Weights of a small GPT-style language model, trained from scratch on English Wikipedia.
Size: width 256, 4 heads of 64, MLP 704 SwiGLU, vocabulary 8192, 13.3M parameters.
Architecture: RMSNorm before each block, rotary positions, no biases in attention or MLP, tied embeddings.
Training: a variant of Muon for these matrices, 6753 steps.
MLP neurons of a small language model. Each row is named by its layer, matrix (gate and up: input weights; down: output weights) and neuron, and shows model dimensions 64-191. Each number is 128 + 24 x the weight over its row's rms, rounded and kept within 0 to 255. A neuron's up and down rows have the sign that makes its largest values positive.
After each neuron's rows, "fires after" lists the tokens most often just before its 100 highest values on Wikipedia text that the model never trained on; "fires before" lists the tokens most often just after its 100 highest values on Wikipedia text that the model never trained on.

L5.gate394 [112 148 100 147  69  98 117 143 112 135  73 109 167 129 168 118 144 151 134 121 157 105 124 116 149 114 115  95 147 121 126 150 126 146 155 172 121  88 117  98  85 148 145 162 124 102 122 150 134 142 123 126 158 114 118 119  72 152 124 118 131 121 145 129 112  82 149 162 138 123 131  76 139 115 123 160 140 166 152 124 118 127 147 106 119 117 147 145 146 132 136  92 140 181 156 151 108 145 153 127 120 167 145 164  91 114  80 173 155 128 126 172 112 153 119  84 144 102 107 121 121 126  94  96 130 176 160 105]
L5.up394 [114 107 143 155 143 150 138 126 108 107 138 107 134 122 129 129 151 106 142 154  97 127 167  95 153 118 111 117 121 154 130 121 125 126 121 191 130 109 149 119 117 175 116 119 165 124 107 142 111 131 108 117 145 143 157 110 114 133  92 154 163 134 148  85 164 105 129 112 140 144 165  75 126 124 156 126 112 139 177 129 137 177 151 134 135  94 135 111 136 111 141  81 126 176 163 130 154 125 124 147 127 112 120 124 111 130 128  94 132 129 121 174 148 133 150 127 170 149 142 146 106 135 155 123 105 137 130 142]
L5.down394 [123 126 114 164 116 145 198 121 170 145 147 125 125 144 129 110 141 121 138 105 170  78 186 103  75 101 139 110 122 113 149  99 118 160 136 119 137 130 135 167 133 144 140 127 103 151 148 166 141 140  82 160 134 126 113 111 152 143  94 137 179 133 109 134 119  53  93 103 159 150 127  99 148 138 100 128 131  82 114 184 132 106 106 126 122  80 115 152 135 129 173 117  96 152 120 130 111 152 132 136 142 117 139 194 132 106 135 129 118  92 118 124  73 117 105 138 152 108 104 135 103 131  95 112 128 139 135 106]
fires after: " |", ";", "  ", " Released"
fires before: " |", "\n", " +", ".", "  ", "–"

L5.gate392 [105 128 130 109  80 136 122 125 135 137 150 127 132 151 111 133 122 143 133 105 146 120  84 105  73 125 109 125 102  85 129 137 148 148  73 104 123 140 122 113 101  89  81 118 164 133 109 149  93 106 138 121 129 129 148  73 128 123 143 171 148 129 116 181 119 187 124 148 146 144  97 185 116  90 114 161 146 143 129 117 103  96  96 118  88 124 122 133 138 114 142 149 125 128 100 109 144  66 136 144 182 155 122 144 109 140 145 138 131  89 137 112 166 120 127 155 166 120 167 105 107 165 129 118  72 108 102  90]
L5.up392 [112 112 128  97 129 148 123 133 150 103 143  90 102 124  95 141  98 142 156 135  74 108 124 140 164 126 105 143  60 183 129 134 119 143 116 115 147 116 128 101  94 115 131 101 141 140 134 155 104 116 173 118 137 127  99 121 147 115  95  98 163 123 117  95 124  94 119 114 127 115  97 160 109 107 104 103 150  99 147  87 173 128 125 158 140  97 150 132 113 130 159  82  89 115 168 104  94  64 136 140 104 109  83 117 144 127 151 118 138 143 134 135  92 114 145 137 153  83 139 154  49 101 138 120 103 120 157 143]
L5.down392 [128 136 128  94 139 117 107 132 148 162 147 110  89 128  92 163 127 124 185 125 162 132 135 105 128 135 102 143 126 113 140  87  91 150 152 120  65 101 135 150 108 108 142 128 109 146 135 148  98 131 121 151 123 161 115 118 148 138 128 103 126 132 154  85 135 124 116 145 116 153 135 143  92 148 143 134 130 133 116  84 116 145 131 169 114  96 144 118 116 116 123 118 160 102 124  99 114  78  86 160 121 116 133 105 166 121 161 122 106 106 114  97 125 173  87 191 176  84 121 107 107 109  89 151 118 148 169 115]
fires after: "\n\n"
fires before: "="

L2.gate602 [135  91 121 131 131 151 110 175 128 110 134 145 152 119  76  95 114 150 161 164  89 137 125  80 135 103 126 119 115 129  92 170 164 146  99 125 108  92 118 103 117 114 134 134 130 142  98 130 113 116 149 111  96  91 130  93 119 168 136 120 105 126 116 163 104 106 124 118 121 150 144 136 140 128  80 104 157 156 151 135  99 135 181 102 168 137 126 129 138  86 126 119 115 155 162 114 147 116 146 135 135  87 151  60 104  73 101 177 137 115 144 136 149 167 145 141 123 132 165 138 141 138 164 140 113  91 132 146]
L2.up602 [133 115 131 105 112 102 112 130 150 135  83 148 111 115 134 131 143 106 134 118 142 160 118 121 114 149 123 117 142 127 141 117 138 124 137 155 126 121 119 132 151 127 101  82 140 105 174 121 172 116 135 125 108 129 129 100  98 135 153  87 186 106 111 112 129  73 137 133 125 100 149 125 126 139  67 143 198 154 133 124  84  82  97 124 126 104 144 113 124 133 114  92 127 121  93  97  99 139  98 110 117 118 128 141 137 153 150 159 120  95 129 159 152 128 123 133 113 151 114 115 181 135 130 135 153 107 130  98]
L2.down602 [108 145 120 123 127 134 118 144 139  99 146 118 132 124 115 145 111  93 126 145 109 123 125 129 143 114 123 162 113 116 129 159 130 139 108 107 117  99 141 133 163 164 116 125 118 142 122  98 156 106 130 115 149  92 119 112 166 160 127 100 125 150 145 123 112 125 135  92 132 138 130 123 128 130  94 135 180 162 103 124 116 153 159  87 147 116 148 137 145 124 136 178 145 132 115 142 162 126 152 151 177 102 141 151 122 111 140 159 136 138 173 123 123 161 125 112 111 154 119  73 114 104 114 136  97 138 112 171]
fires after: "|", "-"
fires before: "-"

L10.gate497 [117 134 153 139 121 184 142 147 115 123 117 119 104 107 107 164  99 180 116 105 126 147 180  98 126  92 172 135 118 132 123 147 129  94 140 112 118 114 121 159 121 174 126 114 109 118 165 147 133 107 135 174 115 103 155 142 136 134  79 151 146 164 148  96 154 114 163 150 136  99 131 108 136 128 132 130 140  93 174 117 107 155 106 128 152  84 132 111 110 128 150 116 153 126 122 165 159 141 119 100 163 108 142 145  99 127 127 120 129 164 135 141 122 173 124 123  79  64 115 108 116 125 131 162  90 159 158 140]
L10.up497 [146 143 125  96  87  98 115 184 116  94 144 130 102 189 130 130 139  92 108 128 115 112  63 113 107 137 123 125 140 126 116 156 105 138 108 141 149 113 116 123 130 176 142 137 115  92 123 108 137 108  90 204 128  66 112 117 126 149 105 137 133  84 140 163 144 127 107 124 157 120 146 137 130  83 112 120 109 135 131 102 117 156 153 141 135 132  86 156 141 114 144 100 107 134 137 118 137 137 103 116 144 144  56 159 115 160 145 157 152  70  87  89 142 151  74 138  93 123 113 133 140 135 147 119 129 110 166 112]
L10.down497 [ 96 118 128 132 174 166 164 128 131 127 133 123 132 148 119 139 112 192 105 156 134 156 149 130 103  73 154 112 110 132 111 119 132 103 163 134  95 116 148 129  93 114 136 134 107 126 148 104  94 146 123 149  64 178 147 104 118 109 109 125 151 138 111 105 115 158 149 158 127 106 154  83 154 144 156 137 160  65 145 114 144 117  88 153 145 118 132 129 121 137 136 154 155 139 164  70  90 122 112 126 178 134 161 109 147  93 101  75 102 144 146 118 117 112 147 124 129  57 111 122 134 120 114 148 125 134 143 154]
fires after: "-"
fires before: "|", "-"

L10.gate524 [156  87 199 107 103  99 107 110 144 162  85 147 105 161 140 130 105 158 130 106 150 128 120 167  87 115 122 100 134 146 135 148 165 110 158 137 144 118 126 113 112 142 147 101 122 150 131 164 118 148 149 135 121 128 134 126 137 154 126 146  97 142 120 128 127 111 129 138 110 140 134 140 121 131 133 143 104 131  82 121  95  97 132 133  94 125 110 146 131 150  96 108 133 138 173 170 159 109  91 141 134 124 174  98 157 118 127 142 143 164 118 101 121 147 120  92 110 133 108 140 139 148 142 129 124 123 117 153]
L10.up524 [107 126 193 133 145 167 147 112 148 141  92 119 129 121 123 110 114  94 109 131 145 175 128  99 124 130 130 186 141 110 132 186 112 150 123  91 147 132 153 124 161  98 118 153 132 144 153 121 119 153 105 136 196 136 101 158 113 130 163 103 148 120 126 112 139 121 126  83 111 150 145 115 104 127 131 125 115 105 144 155 116 111 154  74  89  87  91 141 104 146 105 117 170 117 122 118 148 104 140 167 153 131  83 122 117 114 145 127 129 120 132  90 131 154 102  41 124 142 182 114  96 121 120 116 125 130  78  89]
L10.down524 [119 142 163 168 141 149 122  83 166 133 104 129 141 121 146 153 128 132 112 125 135 160 100 118 108 137 146 103 112 131 165 161 111 138 137 164  89 183 117 131  96 101  88 126 105 151 141  91 111 100 144 133 114 149 127 103 126 119 101 103 167 122 138 140 155 102 101 128 141 105 134 137 163  91 104 153  90 125 142 122 157 166 156 122 130 126 121 129 118 208 118 132 116  94 105 167 122 170 154 157 144 143  97 102 100 123 151 142 113 151 118 172 119 131 121 122 128 105 110  79  99 143 151  93 120 127 121 143]
fires after: " |", "|", ".", "-"
fires before: "|", " that"

L7.gate367 [125 120 121 100 127 137 151 111  93 113 139 163 147 159 119 111  88 165 139 135 143 134 122 104 107 132 173 134 138 142 135 140 123 108 147 144 173 112 144 113 100 123 108 127 112 163 134 108 117 121 129 146 152 156 151 124 150 180 104 151 139 116 153 155 119 127  94 137 165 164 138 151 119 114 121 119 127 143 126 116 114  92 135 103 140 130  65 127 131 105 121 126 146 155 173 156 114 148 130 101 153 152 101 144  91 130 144 132 177 114 127 178 149 117 121 113 149 137 155 118 106  88 143 140 108 126 109 132]
L7.up367 [121 128 100  97 131 120 119  96 115 119 120 136  96 123  95  86 153 119 128 118 105 122 134  92 127 108 125 133 120  76 163 141 185 141 128 116 128 130 115 114 146  69 113 160 129 156 109 153 101 128 102  95  70 150 138 132 139 150 109 138  95 143 130 129 127 181 128 125 141 125 110 131 139 129 125 129 179 137 133 101 191 136 146 125 134 191 116 102 151 119 100 136 153 127 133 143  72 143 119  84 140 138 162 103 157  94 107  95 115 112 112 151 108 107 124 104 159 119  76 133 118 119 109 119 107 120 109 151]
L7.down367 [110 147 114 115 148 128 108 157 138 104 110 148 130 139 109 113 153 135 135 151 114 129 152 112 154 128 129 128 142 127 133 128 118 127 139 108 118 119 153 135 164  73 117  90 149 173 114 131 107 173 132 123 149 126 158 153 138  99 156 127 134 157 149 121  98 158 123 129 162 127 166 113 168 128 149 146  90  92 126 126 153 148 128 127 131 135 132 146 149 134 103 127 108 166 128 133  95 176 154 119 137 152 130  65 139 101 130 126 109 122 126 103  65 124 100 112 150 128 122 166 119 109 115 122 159 116 159 117]
fires after: "=", "\n\n", "\n"
fires before: "="

L10.gate343 [139 131 151  94 130 113  82 103 122 138 151 100 130 144 117 126 163 152 120 149 159 110 112 120 120 137 101 104 167 138 139 180 145 113 134 153 114 111 114 105  82 102 141 135 108 146 156 121 123 112 111 129 135 132 119 106 153  93 169 171  94 108 115 176 213 117 189 127  87 113 140 120 127 138 107 113  95 128  93  89 136 105 138 151 123  85 138 156 135 167 118 133 111 148 105 113 103 112 156 146 175  90 140 111 161 129 153 118 172 157 137  79 100 122 137 148 141 141 114 134 153 110 137 129 110  79 148 128]
L10.up343 [ 83 116 111 109  75 122  65 103 126 110 168 150 101 121 133 127 131 100 131 108 115  78  90 150 105 157 154 143  91  87 137 157 137  81 150 137 138 119 132 114 129 132  92 155 105 136 164 125 121 148 142 137 130 126 109 138 137 109 161 116  92 115 104 163 135 103 125 132 134 164 120 147  73 163 144 108 126 114 116 124 106 106 107  87 112 123 145 137 153 132  91 123  85 129 144 152  75 115 121 116 114  91 150 119 130 116 125 146 174  94 131 139 137  91 124 147 109 123 139 150 125  74 129 122 111 124 147 109]
L10.down343 [178 131 136 154 146 166 111 119 120 144 125 148 138 126 130 146 101 151 126 117  90 156  99 148 133 121 133 114 140 117 147 118 148 157 132 157 154 120 129 129  86 132 125 182 124 143 135 145 121 122 163 132 108 128 139 126 134 121 123 114 142 185 164 163 123 123 130 105  94 119 127 155 103  92 148 154 127 123 126  82 125 166  81 134 136 115 151 118 137 153 145 166  97 129 144 157 125 114  94 139 119  90 140  86 127 152 112 108 162 113 141 138 119 171 173 145 147 120 103 124 132 120 131 100 127  90 142 134]
fires after: " |", "|", " information"
fires before: "|", "-"

L6.gate365 [150 121 135 111 109  82 132  97 163 114 154 162 106 138 150  87 130  95 118 103 138 127 171 137 123 158 128 143 113 177 101 103 144  86 106 139 153 137 122 147 156 186 112 113 132 105 115 116 100 158 122 165 153 148 164  95 113 144  90 117 109 104 118 144  77 133 163 159 102 106 212 166 117  89 131 155  95  84 108 142 135 128 143 116  82 125 111 148 146 117 104 114 132  93 112 130 102 145 109 158 125 175 130 117  70 148  90 146 142 108 111 127  95 145 152 127 120 118 139  98 133 182 140 142 127 104 116 159]
L6.up365 [ 66 147 103 141 133 114  50  91 110 110 141 137 120 132 107 104  94 113 166 164 135 159  80 102 131 155 146 128 165 158 102  91 150 131 121 127 115 112 107 122 139 120 127 143 115 149 111 123 122 142  99 170 127 148 129 125 119 146 162 146 117 134 145 109 110 151 153 114 112 104 166 124 157 129 133 152 125 136 105 145 157 177 144  95 126 160  92 118 143 193 140 152 104 140 150 150 124  76 126 104 117 165 133  76  85 118  86 129 142  99 113 183 141  93 153 167 121 133 106 123  85 168 146  93 114 121 143  81]
L6.down365 [ 63 123 116 135  81 101 102 163 148 145 124 128 190 154 121 102  99 134  98 206 118 157 103 141 132 117 128 114 140 153 121 129 153 123 142 142  99 162  81  99 113 117 152 140 159 154 133 145 142 132 111 146 137 170 145 180 141 118 111 161 141 125 107 112 129 123 110  85 147 136 114  98 133 141 140 125 125 105 104 173 134 166 133 130 137 143 115 119 130 157 165 143 150  73 136 162  91 110 168 163 120 131 150 118 140 133 124 119 143 142 125 148 160 147 115 132 128 122 112 131  89 153 159 148 149 117 116 112]
fires after: "-"
fires before: "-", "\n"

L6.gate228 [127 144 160 175 133 146 150 109 138 130 111 112 133 127 116 118 109 136 166 148 131 128 155 114 109 144 125 114 135 156 178 132 121 157 145 143  99 159 149  83 110 120  85 122 167 139 123 111 174 145 104 123 156 173 125 119 103 161 121 110  98 152 110 173 175 168 115 109 151 101 100 135 151 103 195 105 131 142 143 137 131 130 176 152 124  98 127 138 113 148 120  86 106 149 183 138 112 143 154 159  92 144 102 132 114 138 107 131 149 109 135  88  95 154 146 152 115 101  67 142 156 169  92 150 156 147 168 111]
L6.up228 [122 130 106 136 125 201 158 112 133 146 140 107 177 139 101  94 130 104 138 138 145 120 184 116 123 138 143 122 136  91 149 127 119 105 149 153 130 131 100 128 130 136 133 197 139 155 127 143 167 120 136 133 130 111 107 118 129  97 122 157 161 146 116 136 116 144 161 142 174 131  95 119 133 106 119 124 120  97 121 124 100 101 117 123 122 160  89 109 133 163 143  67 113 143 116 149 144 160 147 142 123 118 122 125 128 132 144  94 150 118 132 101 139 112 108 149 155 118 146 115 140 106 119 112 136 138 183 145]
L6.down228 [120 169 116 144 180 118 130 129 127 129 145 167 104 124 105 153 170 122 100 148 117 138 140 144 183 144 184 115 150 131 128 159 177 131 140 121 132 122 139 142 151  85 145 149 143 131 136 118 135 136  93 136 117 113 128 142 144 124 129 170 148 162 120 105 122 117 160 113 106 141 115 110 120 155  67 168 102 108 113 146  89  95 107 123 119  82 121 179 152 105  88 126 133  98 111 151 106  91 148  94 125 117 151  91 152 149 134 119 102 131 146 160 120 139 104 158 117 139 166 135 100 115 160 128  98  80 127  88]
fires after: "–", "19", "-", "18"
fires before: ")", ":", " |"

L7.gate1 [117  89  97 111 113 147 129  97 153 131 141 150 116  98 110  99 146 127 153 112 119 135 129 124 153 174 180 104 114 107 137 134  80  78 110 124  99 126 147 155  99 104 158 126  94 128 136 150 129 124 116 108 143 161 157 121 135  96 138  92 175 122 150  99 133 119 157 107 134 109 154 133 102 119 107 144 105 151 128 110 102 168 116 151 149 106 114 125 159 154 167 111  96 166 139 111 132 156 147 111 100 153 103 102  77 119 116 164 121 132 135  85 130 152  92 164 128 119 112 184 116 109 113 139  85 156 173 124]
L7.up1 [102 116 144 144  87 132 121 185 107 144 167 176 126 104 143 134 124 155 103 168 146 124 137 148 144 117 112 157  95 100 147 129 108 133 117 122 115 116 147  85 115 140 131 154 134 152 159  74 131 135 175 159 147 150 136 118 147 150 145 100 159 125  91 148 115 139 123 129 110 157 123 111 104 139  91  82 150 167 134 113 122  62 121 139 153 129 113  94 144 161 124  60 102 155 125 105 128 102 106 111 115 131 153  99  79 123 137 157 170 122 127  79 150  90 127 146 117 128 116 154  91 110 148 104 128 161 139 119]
L7.down1 [133 153 137 121 120 193 115 128 110 123 182 128  98 101 125 112 133 145 117 122  99  95 129 140  93 121  94 127 192 101 145 149 109 103 149  83 118 135 125  93  93 117  96 110  92 202 166 105  91 157 119 146 118 105 115 167 166  82 153 116 128  68 110 115 126 148 152 137 111 115 124 120 103 153  87 130 162 104 116 109 115 120 140 145 133 132 123 134 120 135 137 147 126 138 124 134 111 129  98 148 112 141 103  67 118 126 101 142 168  83 129 130  98 112 117 136 151 128  84 130 163 151 117 126 132  95 124 170]
fires after: "=", ":", " =", "|", "\n"
fires before: "\n", "\n\n", "I"

L10.gate348 [123  99  90 127 118 131  93 147 108 152 142 131 139 124 128 134 153 157 114  90 160 107 117 115 127 153 161 116  80 129 107 123 114 131 149 153 145 121 175 119 135  63 125 134 112 115 120 151 159 111 137 103 100 109 152 126 126 125 141 111  82 130 124 102 123 149 112 154 189 127 128 116  97 117 102 112 123  83  84 121 113 123  96  94 104 129 157 118 120 108 136 133 178 156 148 148 107 167 110 124 146  97 148  88 137 172 106 128 123 121  74 143 179 137 101 107 136 155 135 125 114 143  99 140 188 152 122 117]
L10.up348 [114 126 126 115 113  74 122 120 163 117 113 144 136 125 110 127 140 106 104 109 124 180 154 129 167 148 130 164 149  99 185 140 100 133  86 124 116 117 138 135 126 115 145 162 123 155 145 113 115 170 133 149 113 166 138  99 112 106 139  79 129 114 122 121 142 150 106 135 125 181 139 103 141  97 114 123 129 115 159 129 122 168 112  82 131 118 155 121 130  93  98 129 140 136 151 122 115 136 173 144 111 145 123 144 158 128 128 162 146 124 151 127 116 137 156 160 133 161 131 143 123 170 114 182 115  91 116 148]
L10.down348 [177 116 126 133 116  98 126 145 154 144 105 152  68 129 101  99 148 128 121 140 102 120  96 152 154 138 143 155 138 155 113 136 164 141 132 164 148 100 142 162 185 115 132  97 109 147 123 147 133 125 119 115  98 112 113 124 160 130 137 119 103 147 173 143 146 133 113 108 136 124 137 146 158 127 119 139 132 149 142 170 141 130 140 116 106 115 136 102 147  75  96 177 119  94 146 123 127 118 155  87  94 115 146 126  90 154 166  99 122 151 117  94 109 139 170  93 133 108 144 113 162  82  92 117 169 110  75 164]
fires after: " |", ")", "\n\n", " record", "=", " the"
fires before: "|", "-"

L7.gate535 [128 177 143 120 117 122 141 145 136 153 133 160 117 127 102 157 138 149 147 121 138 181 121 127 134 147 151 113 103 143 146 173 134 155 137 152 155 149 111 104 120 108 146 116 156 141 130 159 116 106 157  99 114 103 159 120 133 120 128 105 124 100 147 106 137 144 135 125 101 150 150  98 138 104 115 108  70 133 133 117  90  82  97 126 144 136 113 120 169 140 184 114 121 128 163 131 160 111 146 130 134 135 126 110 112 155 127 163 109 165 103 175 139 118 102 138  73 145 185 113 116 164 153 119 143 105 145 111]
L7.up535 [130 106 107 136 151 139 137 129 120 130 133 123 132  75 144 160 131 132 117 143 180 122 140 114 168 151 168 130 123  92 131 173 157  99 121 122  93 119 109 103 152 134  76  84 149 149 199 140 163 138  95 129 165 146 150 143 147 165 105 138 143 129 146 144 150 126 117  84  97 152 139 114 112 104 139 141 133 196 132 104 150 100 104 106 128 118 124 137 130 121 141 122 176  98 113 109 126 150 146 107 159 104 113 135 133  95 143 144 115 149 139 124 165 124 155 147 129 104 126 198 112 139  73 131 168 127 107  99]
L7.down535 [142 133 157  75 114 121 110 129 114 155 120 133  95 120 137 129 144 161 122  68  71 124 163 123 126 141 130 143 113 155 155 159 123 110 160 104 135 133 129 117  89 157 119 135 151  84 130 132  92 133 118 109 158 172  96 153 137 122 123 164  85 145 161 141 141 158 131 147  72  87 125 136 136 119 154 147 160 123 126 170 111 146 117 119 141  93 118 141 124 141 118 143  70 161 112 138 119 128 144 116 155  96 144  78 113 147 133 141 149 134 156 159 122 162  87  80 129 118 103 112 149 153 107 132  90 117 104  97]
fires after: "=", " ="
fires before: "\n", "\n\n", " on", "="

L10.gate361 [134 110 152 135 138 102 198 128 121 158 120  94  81 142 151 141 102 119 123 115 157  68 113 152 129 131 167 162 129 131  97 145 123 149 116 106 108 162 106 153 146 128 164 157 107 145 182 137 143 124 102 118 142 122  84  99 126 116 109 157  75 142 128 129 129 144 172 122 116 129 149 140 109 122 120 108 110 128 110 115 130 173 148 187  90 103 124 129 116 173 127  97 167 116 106 132  94 132 165 132  76 133  66 128  99 144  84 121  92 149 107 125  58 137 137 147 174 126 115 146 139 123 127 147  73 134 140 131]
L10.up361 [143 144 151 111 113 154 103 115 141 129 121 145 189 132  93 135  78 120 111 107 127 128 131 163 118 130 109  91 118 120 123 120 130 108 135 125  85 117 150 104 134 107 142 145 133 114 189 108  86 112 155 163 128 138 118 137 103 163 145 188 105 119 135 135 160 195 123 124 150 158 119  86 143 117 204 125  99 138 137 107 146 114 149 104 142 129  77 138 145 126 106 136 173 110 133 149 100 158 157 153 106 139 115  58 121 149 121 131 127 127 133 124 132 150 105 129 124 115 154 164 114 153 137 141 157 119  98 138]
L10.down361 [110  85 153  98  83 109 140 127 119 130 126 107 139 102 107 142 164 173 159 150 154 161 125 126 100 117  71 126 115 147 121 102  91 102  95 103 124 152 118 164 161 131 104 156  96 105 128 126 133 174 150 143 132 127 123 101 102 143 138 116 129 115 112 150 134 147 110 142 120 121 127 117 137 107 180 163 148 183 118 137 147 112 118 147 150 175 101 122 135 110 119 122 185  92 126 151  70  94 183 152 118 120  76 156 118 161 119 113 139 145 128 150 135 109 117  95 144 112 116 149 105 106 133 140 132 125 136 112]
fires after: "-", " |", " Stud", "|"
fires before: ":", "s", " |", " office"

L3.gate379 [100 145 145 136 176 140 122 116 126 130 133 155 132  85 177 122 130 111 134  91 143 117 118 126  85 124 123 128 110 143 138 170  95 124 172 129 116 114 117 151 149  99 113 117 125 103  97 142 173 141 172  84  89 122 143 164 145 137 171 107 158 145  99  74 133 113 130 142  90 154 184 117 116 156 158 112 121 134 112 101 100 130 117 127 135 161 124 145 116 104 139 138  78 146 113 166 133 149 128 113  94 151 144 106 128 168 126 152 148 125  85 173 142 104 108 121  86 145 110 153 176 121 108 130  99 159 156 158]
L3.up379 [151 123 101 117 155 145 147 100 174 133 136  61 142 143 101 141 135 126 141 113 172 159 130 138 128 119 147 128 185 128 146 125  85  96 140 144 128 111  82 152 144 167  70 166 113 118 140  81 137 178 171  99 107 118 148 153 137 112 151  97 132 165 167 134 142 141 108 150 110  95 130 161 122  96 127 153  89  92 105 159 114 126 153 118 135 152 142 135 144 151 139 158 151  70 118 110  97 116  78 147 140 111 141 132 190 125 145 139 153 148 134 138 127 110 109 119  95  84 108  94 104  99 147 136 106 113  92 123]
L3.down379 [126 102 129 113 186  62 143 119 180 117 163 123  79 139 143  61 133 103 164 104 122 134 166 147 110 106  74 116 128 132 120  81 108  95 103 141 155 101 101 154 142 132 132 123 107 116 174 107 110 120 137  90 157 176 143 108 148 112 142 117 130 143  92 145 121 131 124 133 124 127  93  74 123  96 141 107 124 160 116 153 114 117 118  92 171 123 104 135  87 172 131 134 155  96 128 165 151 100  86  97 112 113 144 105 127 133 146 111 163 115 124 158  91 111 217 164 128 102 155 117 134 122 167 103 141 153 137  76]
fires after: " |", " his", "=", " the", " a"
fires before: " |", " also", ",", " at", " with", "ed"

L7.gate297 [159  66  66 180 137 136 117 110 126 155 155 108 176  92 132 147 118 139 142  92 132 135 109 129 141 123 119 116 178 178 146 153 138 104 137 146  67 106 134 117 118  89 114 143 152 134 171 154 101 119 117 132 103 118 145 123 143 124 117 159 131 173  99 170 132 107 124 144 111 125 143 148 116 116 128 151 120 169 144 130 147 105 117 167  98 141  60 152 124 170 132 139 133 117 131  81 139  79 110 130 114 138 137 114 151 132 103 109 144 142 114  95 101 143  89 129 157 141 134 126  79 155 125 129 128 123 134 126]
L7.up297 [108 141 118 123  77 113 133 122 108 140 115 158 103 135 176 179 130 143 121 141  71 139  78 147 125 135 114  89 124 164 111 155 138 125 121 140 127 100  96 139 154  94  99  74 144 139 131 155 113 112 133 169 159 159  88 110 156 126  75 108  99 139  90 134 107 113 138 150 129  94 171 123 187 125  82  83 124  90 124 169 110 105 110 126 114 173 136 142  94 100 136  98 133 119 137 110 167 117 151  97 110 129 158 148 105 114 117 162 188 135 156 149 147 148 111 108 135 143 172 145 153 134 138 141 131 165 129  80]
L7.down297 [138 171 129 103 111 168 132 141 121 114  77 117  77  64 123  97 148 128 100 112 162 119  90 156 124 128 113  90 118 152 126 138 126 133 159 111 117 142  92 163 118 119 139 139 120 142 145 139  96  98 116 115 159 113 114 135 140 131 145 119  94 144 108 141 127 126 124 124 143 113 134 149 109 120  69 123 160 140 112  85 145 140 107 120 175 132  98 118 113 128 114 134 148 119 143 109 131 137 130 133 153 115 114 139 123 119 122 138 168 105  55 178 133 142 101 133 171  90 126 104 140 164 132 125 157  91 113 155]
fires after: "=", " =", "ography", " career"
fires before: "\n", "=", "\n\n"

L9.gate501 [100  95 145 130 114 114 157  64 101 144 148 174 143 147  49 165 127 136 122 122 170 150 152 144  96 121 166 132 111 109 157 148 138 143 165 135 116 166 107 122 137 111 140 119 117 126 109 128 129 114 148 106 152 131 127 152 121 137 150 122 154 171 147  92 138  75 100 145 173 155 157 132 132 164 132 168 145 132  94 121 115 167 142 149 130 117  89 130 138 134 129 131 150 125 128 134 130 101  91  82  89  91 144 146 207 101  98 106 166 106 121 140 150 108 157 109 135 103 139 125 126 118 108 144 137 193 147 165]
L9.up501 [143  67 128 144 146 144 121 141 158 107 154 166  92 144  91  95 148 152 153 103 156 190 120 107 137 152  77 124  89 119 141 112 110 142 123 129 119 190 126 110 114 122 131 180 146 155 143 126  99 128 133 127 107 135  76 154 118 158 135  89 145 160 143 138 144 114 120 110 193 103 161 151 162 114 165 113 126 148 141 128  87 115 107 112 116 109 136 152 129 101 125 117 100 126 106 134 156 132  84 131 125 116  69 112 172  87 148 130 140 131 103 145  96 117  65 144  86 152 137 131 107 115 145 128 117 111  95  83]
L9.down501 [111  88 155 139  77 194 143 104 145 149 105 117 106 153 109 101 130 113 109 106 146 149 122 116 106 133 127 118  90  81 144 120 104 145 119 130  90 147  86 113 100 113 117 108 151 115 128 121 124 113 169 144 130 120 111 125 109 143 147 125 110 120 122 145 132 108 120 163 159 125 129  79 152 176 172  94 150 137 114 117 156 141 114  89 138 150 129 141 167 130 143 125  75 112 136  88 121 142 126 104 102  89 121 138 154 116 133 145 153 128 107 162 101 172 165 132 120 151 134 160 162 119 134 122 142 134  92 146]
fires after: "19", "18", "17", " (", "–"
fires before: ")", "–", "-"